{"d_model": 384, "n_head": 3, "activation": "tanh_gelu", "norm": "layernorm", "qk_norm": false, "init_std_o": 0.0039, "init_std_up": 0.0247, "lr_mult_o": 1.5, "lr_mult_down": 2.0, "warmup_steps": 200, "seq_len": 1024, "train_tokens": 283100000, "steps": 4320}
MLP neurons of a small language model. Each row is named by its layer, matrix (down: output weights) and neuron, and shows model dimensions 144-239. Each number is 128 + 24 x the weight over its row's rms, rounded and kept within 0 to 255. Numbers have three digits each.
A block is one neuron, or neurons of one layer that tend to fire together. Before each block is what it responds to, as a language model described it from the Wikipedia text at the highest values.

Predicate verb after subject. Main verbs or participles directly after a subject noun phrase in Wikipedia prose, opening a clause, such as located, stated, concluded, completed.
L17.down1097:154117122111131149125122114119158119126111132134108139123141110135142124131150126131162090116088170095110101154166154159153117141100134126126117171160133152107151148126125145121126099117105155128146142127093131117089143102119117136150131122143091112124151097149144114133088135144140107158

Transport and place-name text. Mid-name pieces, digits and words in roads, rail lines and streets, e.g. Hornsea, US 165, state highway, Guldbergsgade; also word fragments like re-branded.
L17.down62:137118134150121138129071124158131118099088107113137120140118145150119131154114181133121094092131183146121097160109117138122164133107136130118138149134129102107102129112132098082115139103138121115131071170072126086141139128120135160141128105103118090154145164149135138158179109111189110105

Personal given names. First-name tokens starting a person's name, especially in table cells after a pipe or in lists, such as Robert, John, Peter; also name-like word starts (Sergeant, St. John's).
L2.down374:131099094119170191128132138157135127114121164122130158098146132154114131132104136107104134135130138149156111138121135097115123126132136120106133114090074126147124147121111168171118094121160087055119099147144119121109176125139106136100146163157136143107129099142140110146121118127104113109
L2.down465:076102140117093147075139123067163083144127126106135153149166117094109094176130125129132157139118126127135158176152127153153129135100143152118137086104147113134106085097169148158144159187128128147075136147121119152148151134118131080120117104128154154118129181142117096114124149185179117136
L2.down916:144135122171132113176162106127122074117137125152093188110150116138103155163131117182128125142080164173109116148095164113114134152153133132118130139102148087126134127120122115156122109112096104146161113128144126108114138123137102128156129129116103129157175114160143137151129098113116177145
L2.down920:137086153118146089152141135107122100143119133137164124106135110145147154135151127093134123101090141171160098174133152177158163162105126099163137120100093102103163047123151134129158098141139098068151125151171129138164118165102174094135146155154139138110161101137117134159122110135137132152

Section heading markers. Opening == or === heading markers at line start after a blank line (e.g. ===Heavitree), plus |---| table separator rows, especially following tables or paragraph ends.
L2.down262:115141109110161116126123140135092118096115151102097113103137102142098117072181111123145098145142149151085095103099158132149100149143143129142080136092121145136143119169089124128091158128127133119129138137134104175134117100192117159109130150138153114115144122144143158097094110126141136148
L2.down333:118128117123143093092117140140070110147126097110078121162091122154118113135111130129141107165139104162167127144101093141122141159123190168138114127121109101133151153123152086145112108140166130106149100117122142159134164137173144121101117121120133083160139085114123116100118070138169116155
L2.down737:116086094134122131114105138149083122169157118104097129126092160142143113125156160120113131162120120157172141136123110135119136145151173123048142145158124125110112124123073146134132125130110134144131161152158140121122156157117110159128147130136188122122138142126143100087129140103133178142
L2.down838:154131126117129099142151113116098131148095126141108069089122127108154130138143084138134135170144134142126135141141132143141109143129108082104085131143099108152163160093174108110185138105128133115131173114128137113085131134172187134132149131109110167155127146156146106114102151118136129126

Passive past participles. Past participles directly after forms of be (was, were, is, be) in passive clauses, such as was built, was born, were held, usually followed by in, to or by.
L5.down44:168152115101091102105145112117087103135109136149140121120132131116103134142130149124121135125146103129142143156137174109125176181088137153114115159120139139159111120121141137145131138104146082135105152158109130071080130155140137137131193151131156145107112158108080151122137143116138123115
L5.down49:126096168109173095131110134129163113139153129170125163122139135144122130133121126091105141129164130155154141137147143125147137128149153139124109126154112163139113147098167113131144087164141114134123127146163102126146096098095096101131118123158105122146114148162127151176164136112159115183
L5.down194:167129162110125096158139089141153131126144110126104076146151123164088133118150144120166108144084111110107100112159130134143119083114142118101164166140095163174090177149176111137121125120144118108110108113132113154122084079111108114159120152116126134140085131126118123118166096102173125125
L5.down787:131098098108141117140066052108115119114130147112139148115121133107115113139123108103147131105098162104134121124153132087148126164116115119174126136117099118122093135168135135160080084100145109135163141148156121094102107122129081108149153114123103139138122142157125095130121166179144114153

First names in tables. Given names, or the last word-piece of one, that begin a full personal name, mostly in pipe-delimited tables: Michael, Mario, Nicol-aus.
L17.down689:167149114130102133127166103117166132125107125091123103141151089132099109125151152140114139127111089170167114171142114158116122150139105076154129151113137121090146091172123137129145129120138148178085131145141130090147112141059185138095102114143139173153099164114104136115135142119129124122

Anaphoric "the" + entity noun. Generic nouns after the or that that refer back to an organization or work already named, e.g. the firm, the club, the song.
L5.down537:140171165183129137111103107169119129161136152116144127178130100099123132103198135134116079133087156120157112105104122116138108120080105101116115107173148087137083078179107136108159121122123118105117142137129174159165153118124130117109115156135143105105167118128114101149142153131159130102
L5.down615:143118157101141138117117106123128127112134151149155124175146118139142104089105138096105084161073112130126141119146128088099128099090128141122118086098131125141091138150134140126129117127110145119179148147147136120117103181096106133096139081126082092122126167145137122139114142121189105196
L5.down918:161104110091123143139146145123146103088117127120188142145092146113111108104103133132112080179094107091163119156117110134105134095144111179109121102139109184165093128100120140116125130126112100103143126145137131131098135134166157128156130110139084150144152116169091139141109095108134151134
L5.down1143:152157157156165105137120143102120125103147151113164113144142155130114098154131152095096142108106117141147119132133099134107141109168127117095111149115136123161092142163130100122130092147174115105167109131164183103113105168114101137141095125106140148117118096144136122135097135179100153096

Election table labels. Label words in Wikipedia election-result table rows, especially votes, seats or hold after Total or a party, e.g. "Total votes", "Democratic hold"; weaker on scattered header or field words like Awards, History.
L2.down658:126123153142163142109155133167164157158127115077101089133131123124072105099144128173141151115114125115072168172114105097125132104109119087177153121136135101090098172118101123143124118128151115133150146160103111104140128134156131115146136159132112171124087115087160085135148097100123162117
L2.down802:086114114121123111127110119119191125147115152145152157159107162151111117118136137169153140142104141116097082169152157159109126133122121119151131137159144132070129130121143113167181122137105141094070119118139074179122119122092120169091128123156169121173142141149105089156084111137134151143
L2.down812:151119133122115161125134109152114132160135087113166148177136136101099176143175099128123135135119121116134170129158105138086106120107145183122140170157140144091144133158183116099152153073140133111111144141113112084129121102121115140208136134111172183093119141146113107115093114156109133131
L2.down822:121151165174166129101139176149091121132129106094127131141110187102147103102105165121153095125092107092140094150122119134147127131121122143123134138137140133126138122172130135139122131102106138164134127108112167185084132132103152120147181118136143168126111140121156119103086130143152135118

Place names and coordinates. Place-name tokens such as countries, states and cities after in or a comma (Finland, Japan, California), plus the E in longitude coordinates.
L2.down20:140158165143128121115173149087116146103161146154165124167154105116134118129151132088139128127136159110111141163138060079090086148125176148073091098133155115168162098107102135110137139111133109135130117095127109153082152156104130134111083152127133124139098095091134128089124118162139124147
L2.down156:146158119092101147135160107142095148087138144140128138151131120134135102134096129102111130117092169132135150152153149141096143185128127132077200116113121105036107129128121140132120148067102152116185110150116153104143139136117168122123125084148133115146145150124158149148143131152117127156
L2.down346:122143129081131106130142142163114149117098109124129151098136086135122120114107113100152074081098151150105148130130129137097112136104115190091140152106111155155118092096115116130155088133124116145150136123097101113161131165135174135096109125124121118115148127149146101175102136128167104143
L2.down905:138159098110103103145108147109146107097166141141099116100095113140125132141153174110152118142164134128160085096179092139119166118094178113131118076118148097111131135111128085129138119091163109110119132142154106099164159153140141133127101155125124144136137122145151105131134146097112053128

Collective or relational nouns. Nouns for an entity already under discussion, usually after "the" or a possessive, such as company, club, father, family, often before 's or "of".
L2.down206:123123102100186114124093075134123141135169093112156084123127135159117137124143138122157107143153115102153110164157127094116153195167130093153161099154108126147165187146149151147134111127113135094126101102133096161147110113104120100130086136136122143134132157138142089124167087104203127169
L2.down217:116074144117091164122077091142123179109129163161162126104120104148154129141102165105117132137118131129172132108125164125116147091167143157135208176129117152176125131103174174128108125103132092167151128161090101101146082137108126121142119130149146137133171121114100131109116103144187114098
L2.down357:115111134145119139110145131085143123139135154109142121104104145134150150146137176063139181122118167205149121138106103177119183138156158150186109133112065127124136110119119122131112177107093147109151084100098120115100111115091150134133135129121156137136160114100134130100114117135083105129
L2.down541:122107089092099114097100123148128146114140105103134139110178115178146131122128125106161143162098152174106097134125108130135114139164147186150137153097099172167113128140131135102121140108158109122113091170113071077119138085112124111106109133140130128118117117138133107134108131072171153139

Initial P in names. Capital P starting a split-up proper noun, e.g. Parma, Pisa, Pachuca, Pasha; also other initial letters (Hibernian) and nouns like rebellion, alibi, demise.
L17.down565:130144154163135145135165148120091120106153125131140142123159126178155121135089130097093114112186125150131091139174131094164179112155139098147144137128118132140158143138113100118160152105114141146115147141150139124131112158143105100143127144097120137118147149103116134117110120121113117145

Table cell entries. Short cell values and column headers inside pipe-delimited Wikipedia tables, often digits like 1, 6, 0 or headers like Notes, Pts, Venue, mostly just before a |.
L17.down611:101167097109112147104126103148109098143143139182141105112110121113131145120118156145134135119118193173123173117129130118153138152148150115077117087134161115081126090126119105128152129137145111164122094116094092126149140111149150179112177134068121168137157164109120097153120085117163126139

Year-initial 2 and possessives. The leading "2" of 2000s years like 2001 or 2025, plus possessive pronouns (his, her) before kin words like father, parents.
L17.down595:175179129113142158100155122162155145122081125130132138153142163153137161114097117122157150093112136141065091130119135128146123131140140114107127145172136126121128155103133120103070100128133157136141120078104091120123120120157068160102109163106166109081159144117125107148130113111191155147

Slot before main verb. Words sitting just before an upcoming verb, mostly infinitival "to" after need, unable, allowed, intended, plus not, also, later, eventually.
L5.down113:129103133151137127203157112134135125123129144102113153138174115134123085165123139105165101152087141099146122103113131138154170118166106157131116122126166139123116132140139078122134095171093067122152180130146157179093120134115093156106119147113128158147122116142111100168136164133122117136
L5.down192:135164100082139139159088111161131093083167108157144138139166120136105159117133137122121128129112154112124130141144144122160128165113130154119167112127154180143124105149146159118117129134140170120158173103139118179084120174100144126118103077134121097156103155176111136105154131097124105114
L5.down897:131121112080120124139149138147147147131125138083123188125157140160153101107138147069154072131088117195134134133127123130156100131141128114151118102142105171155111091157149153139123096156088145121190123129138123142113113140084088132136104085136131121099107116121099105146158149100149128146
L5.down930:116105136099105139123114125147158121134112150101107179084123175147113104137104149135167105154156121097134130090098161081148151132125118129180177130155102138125143144080142173119130105104103151143158102147164081155126103143100122160131143143110164115123128100152072135116080086133101133118

Word-initial capital letters. Single capital-letter pieces that begin a name, acronym or initial, often after an opening bracket, quote or table bar, e.g. (P)ino, (M)MDA, W. H.; occasionally whole adjectives like federal or municipal.
L5.down149:151135145136118131119126137161120103123087110125092107090137144151145123084091140166116132149115146115158124106171123108119164133137158151096169154141084111137132139116135113144130125161091137089170092111116104128169107111140147117100114119107143141109139151130093114139160125174149133111
L5.down252:153106157112159124100133101164108144153147158167131148073087178123137161106121146151126141125176104144118098113161112124130138119126124161158135145099134076130184101092102126128168121122102194131114154113099088160143119120152172134127168127123126126097123116106112099094110111163150116172
L5.down458:161105123145076104113123182127173147126105124109183131145151124115140121151065120132160141142121133158109115127139075094108125115125111150102105122122097119143130117124148173101167121122087132122130148154112103118157153144115138157134167124123163125154107113123119159129127119143164131145
L5.down685:119150091136121124126094104147179104111118084173092163094130135128169138133137138111105149174119145143129133120133117126138146147158103112141151102111116141131128136094127145133148088085116119105142132121146179151101131121122130137150204145121157103132149121112136097152082133112126135155

Characterizing/naming verbs. Main verbs right after a named subject that introduce a description, naming or judgment of something, such as described, deemed, named, called, refers.
L2.down279:114126125132179116125140096118097083135118151104155130141138147118094137164097103085118144116163164132143142125153130146121124072149155117131121126118135154110118124157125114139126121107144158167110159102094139132105125149145152159116156107139157137119118169141122134153130134128117136125
L2.down734:144105144108150114083172142151108143125116171148099161128111141140129106122113124166174117148106140120161057111090114144140097136107106132145116139163124110102124151108121185148188101177091089135122118111118078124126146107122159118130110102093137141123104157171135110115117119155094155097
L2.down933:111158123113134155081168151136148154168121142136136142075092204128152161115136162137133141161126179159155107131171122157119103135158090142160092207103102163168108157096139123120098119112162108109100151080125142145153162131091127125143130134144151138135135109111125132113117095103117134134
L2.down1017:123170122141134119117162083119157105154118158127147151128131141089137086128100175102120122159121079132138111118142133155142079150152104156162163098142116125117135131113114136143152108127088126121138127135098142091177162184146161131154120115141133118134119117131124086159085133116113119136

Place-name tokens. Names of places, mostly US states, written after a comma or in, as in Carroll County, Arkansas or New Jersey; also cities, countries and nationality adjectives such as Romanian.
L5.down102:125149105123168083120143148144138112119122133154137126113063143126123126100123115084107157161172140175156146114166138193106126103107112109108093103154082151110116133103135138139143106153102103116106111126132125100113131154134101167134140161128090112114164172131157088086122135106101120167
L5.down411:107098148120126123131136145123089138124115124131111133149111121161139135125104129163152142142119122130178118094130153169125119137194112166096104116101117127135110117120175091170085124102083153138094149134130198139096101115080112108112164134143129120111116083157157115122114171141134113061
L5.down602:113097150091126107124149132132146103123106130116103158078117139091148130152134140138160125136166077120149155152142178140139124108121106137151115153125129102118170157089113118099123118122127135187111138128118132164132156128097164120119163133147144097146174142118107148146129128154174109120
L5.down710:137122139077149130114104155141172162145086166140143096105133158155126113132145138108111137136125158129140097094114137114085142142099096172074149127162121139130123165110117147093152108146121107166132142111112106120124133116143157163132129195093160112079114137131134100131142148121155130160

Verb-slot predictors. Words just before a verb is expected, mainly infinitive "to" and subject "they", plus modals and "who", as in "hopes to get", "they are protected".
L17.down526:131106124103163173163106105142168126131123158149175136154179151139176131143100128061145129154125092161144095118141114084165154103115125141132144078093132112149185125153121138159120139182161142133130123137140138136105166141104094121128122138124141120107084149177129156144088088159104162092

Word-initial capital letters. Single capital-letter tokens beginning a word or name after a quote, bracket, hyphen, heading or line break, e.g. "Vlami", c-Jun, (Essex, ==Burials.
L5.down119:089103151141076090111174144100137134153121122109173146088121142123142115145130158092143059101123121116154088124162108151130156119105130095119134078149141120145134128133135134126132120151147129081145160121146109120140126169143166126142101136128121165103150132144101144122144128094159128125
L5.down245:120160136163148102129113126101105139151130133124105102137170115127118180126133134098118153070125104113122128129100106096158134105133117107136109129103092092143130151170090139138134142105073197139128173109080146108123142116108089093167119136119120129117093156093148120140184152144125145153
L5.down795:117097123169117127136128117111128145117115133113135154098111132138134110158102137115136104114149113124170099085136115132111166109112113114129121089117137102078116189123118165126141121098118146116162159128165113145078130104101173105170108104129114147123158113168105101105142105138161137144
L5.down1000:140154132141185112075155130116113166121179151093174134118129161128162156123125158094132154160154118110094118128113110137119152101122137119124122142141155092118158163129106150148148116155129138114152156107142127152092152154137145115152088132085091109103109106141136104095122128166144127146

Section heading closers. Closing equals signs (==, ===, ====) ending wiki section headings like Career, History or Discography, plus table separator rows (|---|---|).
L5.down312:146148145142115083127158161126113145160120088114116118161136138191089145116164167140103097183151110115136134128138102166117111165144144145113096132103105120094140145114113089110133114157083117147129111112114084152135165149132151143120135093121140115139144139136120133125114067071157142112
L5.down383:114098131124086101150100125138133128114131105117104147145103146160152137167125113148110141117135125129135127093128118162119154138074119107157109144132110137134162158157132125153154133119131130143123134100103126120133165146128115119127157124160128134136151062127142127130132129131143135164
L5.down561:157129129130118145116126129140095110164147173121105132154131148163119140085107140135156109145110117136115128108103115131142102120170114127108139111132071132095193129157119075090137123138167130138187133105158128163129146146191112121117116098154133134108153108145125131151118080126123162137
L5.down857:195123118139133164097115094140147137112068128118097134120133139141121130089087133118130156159113102157138144155119096135162131129166128141087130088148109133137159169175122105106127126119146131153141140129143198119146140152077120148106120138128169136182147136118150101161153114139165108126

Change and degree words. Past participles, comparatives and evaluative adjectives that describe change, degree or treatment, such as greater, increased, improved, legalized, higher.
L2.down284:088119121104130072129109150115154183123107149099140131144161103127139132165114135106100115141144113151153157168111135096112104144142128134117158116115152095101152128168116154154130161142117176103144125113149093134115141141127123132129165102147088153134152118085172136155091105128084133139
L2.down442:172111142162096154152122140115124102146113116147081114099120116140106128127112158128085154119148098135157148132157122125141131104137137137135125159156121128165112132136126098150104106123096112174101116121140184153108066124120109104134120154125153110096079138106125118107124112123130145095
L2.down512:125146194136136128150077117100161107119148127132128108164099092096151104121135159129144128183075137114125126171193122159139079141119190093092117149143114135085138082111156145161097139116154119117116120115057125150103148134124109113092139098106115163149111139100153180156141143125128126180
L2.down1128:144094119123099093115148116114093114161167185118198108132115109143106133139144152093187132148117136169152098107161116103111142127151102139112130193135144087107146125137128140144112132098121127122150134095106116133131124135144114146099141129110131084116156142138143139122113080145123162152

Pre-verb adverbs and copulas. Adverbs placed before a main verb, often the -ly ending (successfully, eventually, quickly), plus be, became and as after auxiliaries or to.
L2.down15:122123113117112108168150133156124138101108175156136108152193140114114119126086134159116124101100129097148166162147136121143120136129149195130118057147076120141135131133129128106111136121130099145156122184138146156110084164100091128135142159120125159159066093118105165148116111086142072097
L2.down258:116145149105148119119112120095123126151168151130116173141153136184116136161146163114132118143140136103094155112103108115107157124137111118124126126115083169148119136159098098152135102128140138156156148141154140096150141173139149134134134136143068079138108142143110158155121109101096099180
L2.down509:176088132126073125151166127126092089137150091109103129199160128108101118120092138132144139143122137133135157095125136148132095142142159134134139108124158142105169071151121112129131150108143109136166137135146147176132107098138122142130122171131148178130133097115125109162098139102139176137
L2.down1141:126112143148097102134107111100123130184124164151113169098157155116083092149158157180177102136110145122114156107125120076126120128128122135136141135132183113095129129159107105127135111112153144135119095110161133105158102100127147061118170105108109100166150158135154108113111160136120088126

Preposition after governing word. Prepositions and other function words that a preceding word requires, e.g. to after due, response, subjected; of after because, part.
L5.down371:119149106147111176161113143128107184145124121201107108134100083113081119072143121105124102152143128110127138156099099091117140159129158154143142162100112128153158125109074111147124143125147120149092134141110152111102148112160164107134148142120143129121128187079127175143123157081121124149
L5.down655:105184117138126123137100147124110146147125132162117119167125109142135114125106161101156161156146105134115113184102126114144094115174157142095105139132162122130158133122117119113121101145145127166110126122098070150145164150112153109095113156139172171139137124127181101102111176152121148126
L5.down892:159072142137174138163090118116101110123116141110148138096123157151155082123140140085115150150109153111149136104123103116129091091164156206115149152131163109108136107128107105127140153085161110140101129081135115146147142144128131101111131138096117176113105094091098150089118151086112127113
L5.down1046:060146179119125125138138160120159160185076138136118143110090101127135111099122120140117141115137123138145098109091126096113115105134145183107122115079126117146114109124151097122168145114201124139143146129087170202121142101184153109083141123119126121136100142121149131154073175063129140147

Word-initial v and year digits. Lone v/V opening a word split into pieces (vaudeville, vampires, Vlatko, varsity), plus first digits of years starting table or list rows (2006, 2004).
L2.down157:107152169144154119124098169103118127142077130103113136171076132138120101075126100142096115075127154105162112143105163147114139121114163125096120102126122093123104176120112123140155095180126134165055137132103123094105160129144098118094101155102101152089135100135139169096133120109113127124
L2.down404:129147117154139106104146130099103150171148148123113128119072174121117120144097103143145097117124143103108108133120141147073107149095118100144114124100121160171151122139142119130163144131084103074080164100124150124104116116126094145083092137123150119132130143131127120167128168145160134109
L2.down626:129107135136102125116147164140129114172126158091142108116111150094139131112145127122115108127155089107124131145100132161130124153102163132120145120097129173137117107083120106116096134156085130100133150116155150126129160142178153113147112142102148148121103123150099078172160146107126104163
L2.down1127:104112098127114132148144151114138142160165138100117112138126154141137104133145113147158115091131109131163108145107114104077156068074131145097110107098138149144124115148115102139173142159130141123146150109144081096125154111164114131118114089101139128131156131109136123150111155088136124144

Destination "to". Mostly the preposition "to" marking a destination or endpoint after motion, distance or start points, e.g. "flows 30 mi to", "moved to", "from 1934 to".
L5.down310:152142131126113151147124113110129118099086173102104133145112153118138166123119121095162147089103131149091160129156076142144133083112076125137129127153116098147117141076138097154136117109143138139139130098091088101115128107131098163096127149141146154073113126098162110138108140146135117134
L5.down425:149143166134155144133141152122136156117122137118128077083113096126121126121113154155128152087120149136115167159182114130154115105139126152156115159163086076142119174102147188125131123063124137146123147094143146086138139122122157140165138138144117157110148085105093114167089124151139161163
L5.down752:143140135120130177107088110116150137147114178114130098139091117164080119088126121121162130112128150149092165106145130159154085106121114119148142158156127124122150133128125167141153143136079124137115113180104136084156113146131154150138169104075154147075102116110121072169124116123128164116
L5.down1014:121137108133104126131107100144115126081158135146164154112121167116165148101133133137134150136108117139118149115141133120107129127119096102109129142136097137123138146135134131132108115105127128160144093128135132084178149139086097158102143143138147119153132154135122104153104188079162137144

Scientific word completions. Fires on word-final pieces completing technical scientific terms, such as ozon-ide, nit-rate, kinet-ic, foll-icle, calc-ite, plus nearby commas and function words in chemistry, biology and physics prose.
L17.down662:149105161123094137139131148104127099123166167166122128132146150131110157103134183172069118166109104096187133141161122095098048159139142139161108149122131177139104087117132129131139145123128102132144157166150124137097119111125109122108143088130102116115123156157136112139127173123156086108

List-item starts and digits. Fires on the dash opening the first item of a list after a section heading (See also, Bibliography), on line breaks before lists, and on digits inside ISBNs or coordinates.
L5.down127:132102107141159145092180109129134119151068116127101134123124141098143115126110126141123137165139120099151159093121188173127131153155097173169117148130135170161138147144138122163114145149141160117161119125116142135106131082121121187087077127102120143103132141135153136116148119138128133139
L5.down443:090144115140158108149099123139148123165125108154145120089158134110139108123094092133100130089106110143156088172094135137144104148153131149108140051124133128141128109125105135114136132133133089148124154140124123116079119107140136085159120159144174125137121102095159136127140167130135086093
L5.down800:106159127085114118150136116119121143119111136116147128106145138139136141136115105127188102156130115106118097104156170146148124153110119171100153133105115103111137106092124113111121125091120147138110145146173125159134073088148136125158105106133132116159121118130138145144106149115127110127
L5.down1080:118148147112117111113098140105123130115076147118188090169133133154177166115142116099107132152122143138130139165140093153123131107097113138122133136082105124147102098100152085116128145147163136124162126110125106123162140122100160171118132162107160139134113122122120130143102167137158124145

ISBN hyphens, list bullets. Mainly hyphens, both inside ISBN numbers (978-0-711) and as line-initial list bullets in bibliographies; also scattered word-pieces like work, sc.
L2.down68:100143100139109169114120121130105131109136165141140137132110151124151112142095139106114120141151131129155148114123087141130096133076125180121131124070127126169096115153138120103123104114111135144123134150119189175128112126111120111114128106101101139140140134169155115148095108130134090137
L2.down382:123157135136113103145152090107102138111084138107131127122106097130147102150129123151135157126109152124085157144155093171101162087123143081136133131110099106147137083151112089150119131116129129158151107147128084135133144140124146116136129135143155151135174111139152110103112121156127102087
L2.down646:075092116135169164115169123121122130192136096162094123155107153136139118129140121118131114125146115171119111137143126141113135155109115153149125147141141125168141126140132140099121110102146169122116100124093116140191111126124139117135112143134123123179153113133120101104117141133151105131
L2.down1049:135110102080152173170153151082141120149164131152154053111143106157134072148111105129126136083131100135123097160129176093141129124100113152146141137139155134146129100114128147149112152114101113095139123159123100110114091128123165104180154130104129143165112161126160119135086132138122127141

Predicate after a subject. Fires on the verb or key noun right after a subject or field name, mainly review verbs like called, rated, described, and table labels like Turnout, Score.
L5.down199:141159118123112138121093144158124124168111138083149103065127146142146128168152129132113142124141121149105152109128130099152127103095159127125135134117158102170178166108144157097127111116093123169090111088084115113149087115130130170104138119109142126165100099146173149098173155084122140152
L5.down268:151141125107104107109151153147145099143103157120106097151168119105111107149112115143129135130126113116124129107100138130157105158120149101107148155181095178113136134117130151107146116187084113134116126127168100102130151140105128128133115158127139146105162164142047091151158103099107142129
L5.down904:120103156140174145067121107188092159133124147066142132152105130126104138160153162161119133120156114150140137122148127150127129100156126124126107178140091106128156100108173166111129091158105086145118141088097136122117093124133160145126126112131133138124155133123165147090101099106132131097
L5.down961:135133113089151114150110092132133183136140113115141120167144119120101130151105115118104164111145117081111128144171142166131171113144106126105094117082109135148104119093129127110145143127143134119144123161124131094119127175132124161140123159125121126144168165128147148171136060089123079165

Structured-entry label ends. The last word of infobox field names and section headings, such as Personal details, Release dates, Time zone, Last election, and markdown table separator rows.
L5.down595:121162112127140154141131123110110135120099129143151170048099153150161141138137102112134115082128101158135132113084135122104129123147079129101135171128086126103129158117122100114120117120150090117174179091132144116082104115131117160155144106093118132121148132140147129183161141102168153126
L5.down666:140114128139145098107131098143110166140136133147111136097119107133164168180148171089161135149123122116137114154124075149150087143124156120121130146117137094181170087160113164119149162139122137137116135129121096089113156155112098144096089092147142110137152091165107162131145106112113149174
L5.down1052:147096094088145112155143126164113190114146081111118084131089126107129136126140106078127148149140130103111152140100110143157152135131110121177131142147091163156065124175130139135140103102111136071127160113104097109132148119121100144130169109153109127144140107119125117144132128163118148149
L5.down1081:160095156116138085121085126126160124147129100144117101117077154139142138129149080167078085130115133107083156132153084161113096105142128128154126136121121142104133120095116131140122128167127163097106121150124109128128141137097125081156135095163162092122146134129157148085104151136099104114

Word-initial P fragment. Opening fragment of a word split into pieces, mostly capital P in names and titles (P-ilar, P-isa, P-erm), also Cr-ustacea, Pac-ification, dest-ructive.
L2.down434:117111159105136133094073190159151139105111123138136111066185111124119101094083135152083080114128109115117069133101135147133132129136143114148085088164168115172113071130172133148141089121143134132106125098140184112086087155143151090138173138163151096150125096148132123079162110135132112154
L2.down847:129103159175145103119111089137150091146123153124158130144169162150091142146110145135134106128106130184162132133138168112096127124124108117171132109130134178118157132123154111118097160097082095113076151182130149132126141128104135130107122149148151110117139117094088123143143099129121140115
L2.down928:158148157131110150134147169070077109146181124120145124137152138160158106106106126102165087082133120134115079119100136156156099150166142098133135108173102157160105186118120110169123153118150078122139101113139128112120094185110099110139122130156111113083128105130141111101101131140112108167
L2.down931:200113112124107069126123082189155106145108117122144127120136093131106134124172108142142134147164101123101111071132177125113107104107134142076181159119146126131154116111104151088142140119106110148156147154061158168129122135111150135122128122093150090143160131096113125112121126135124124135

ISBN digits and breaks. Digits and hyphens in the middle of ISBN or ID numbers (978-0-520-08978-5), plus closing heading marks (===) and line breaks after table rows or paragraphs.
L17.down400:136178142144147125141098129151125155167137122154149149095171152130106083134120117093108124106120142116134112121137199135112158136125140083096112122126121093114138150112092136155142111137135113106099157144145110144129104133129199133148151119127138111127153111105145115140126113120118150154

Governed prepositions after nouns/verbs. Prepositions required by the preceding noun, verb or phrase, such as reaction to, agreement with, such as, invited to.
L2.down163:168117129118077101102093097142089117127113098110140155155139157158139121123142056126169117124137100115102148145118135112082133121091146126150144131083127105149121147129155127107139095141158100153142147125106110106139105124136161152139134100133088155084143117162110113121139123097115083099
L2.down638:110118102136128116149100154103132119128131136151134141137098085151103155132132127116103091158100110139109134118098140122121155134143125129119112122123116098117100109131130122115122187112155119099140138170091139145129118082147141145092136129166148111121112084153145116125107138168159099126
L2.down676:157132134083107116148165113190099127116118116112133089136210100098107161105136126076140116144129144139139144173109127155128130173119123112110181091139134115165081109125152124153146117118097113140096085125109151105112120153114125128109082127168080129179176106142156201138181151144109127133
L2.down720:042150096136147124124143108137141087122119093130165167129151154152131124124107144088136109122127138140111106162095169111148135113112145138137146169118153097083119107135113107107136119120129123142084175124127174104095081150141137141132108129158132098116115157128162093148123131121083149140

Narrative clause subject. Last token of a clause's subject (name, pronoun, organization) just before its main verb in biographical and historical narrative, e.g. he, company, Defence.
L17.down907:142100203090138107138142177137136085107179106119176136138122138171123143150077135161137085102157110159083158153154142106101127150153142121155161157122149129116142143108139125118123127144104089106154123115126139180149116171121135145131142109163159157119117155122137118158175136158143137118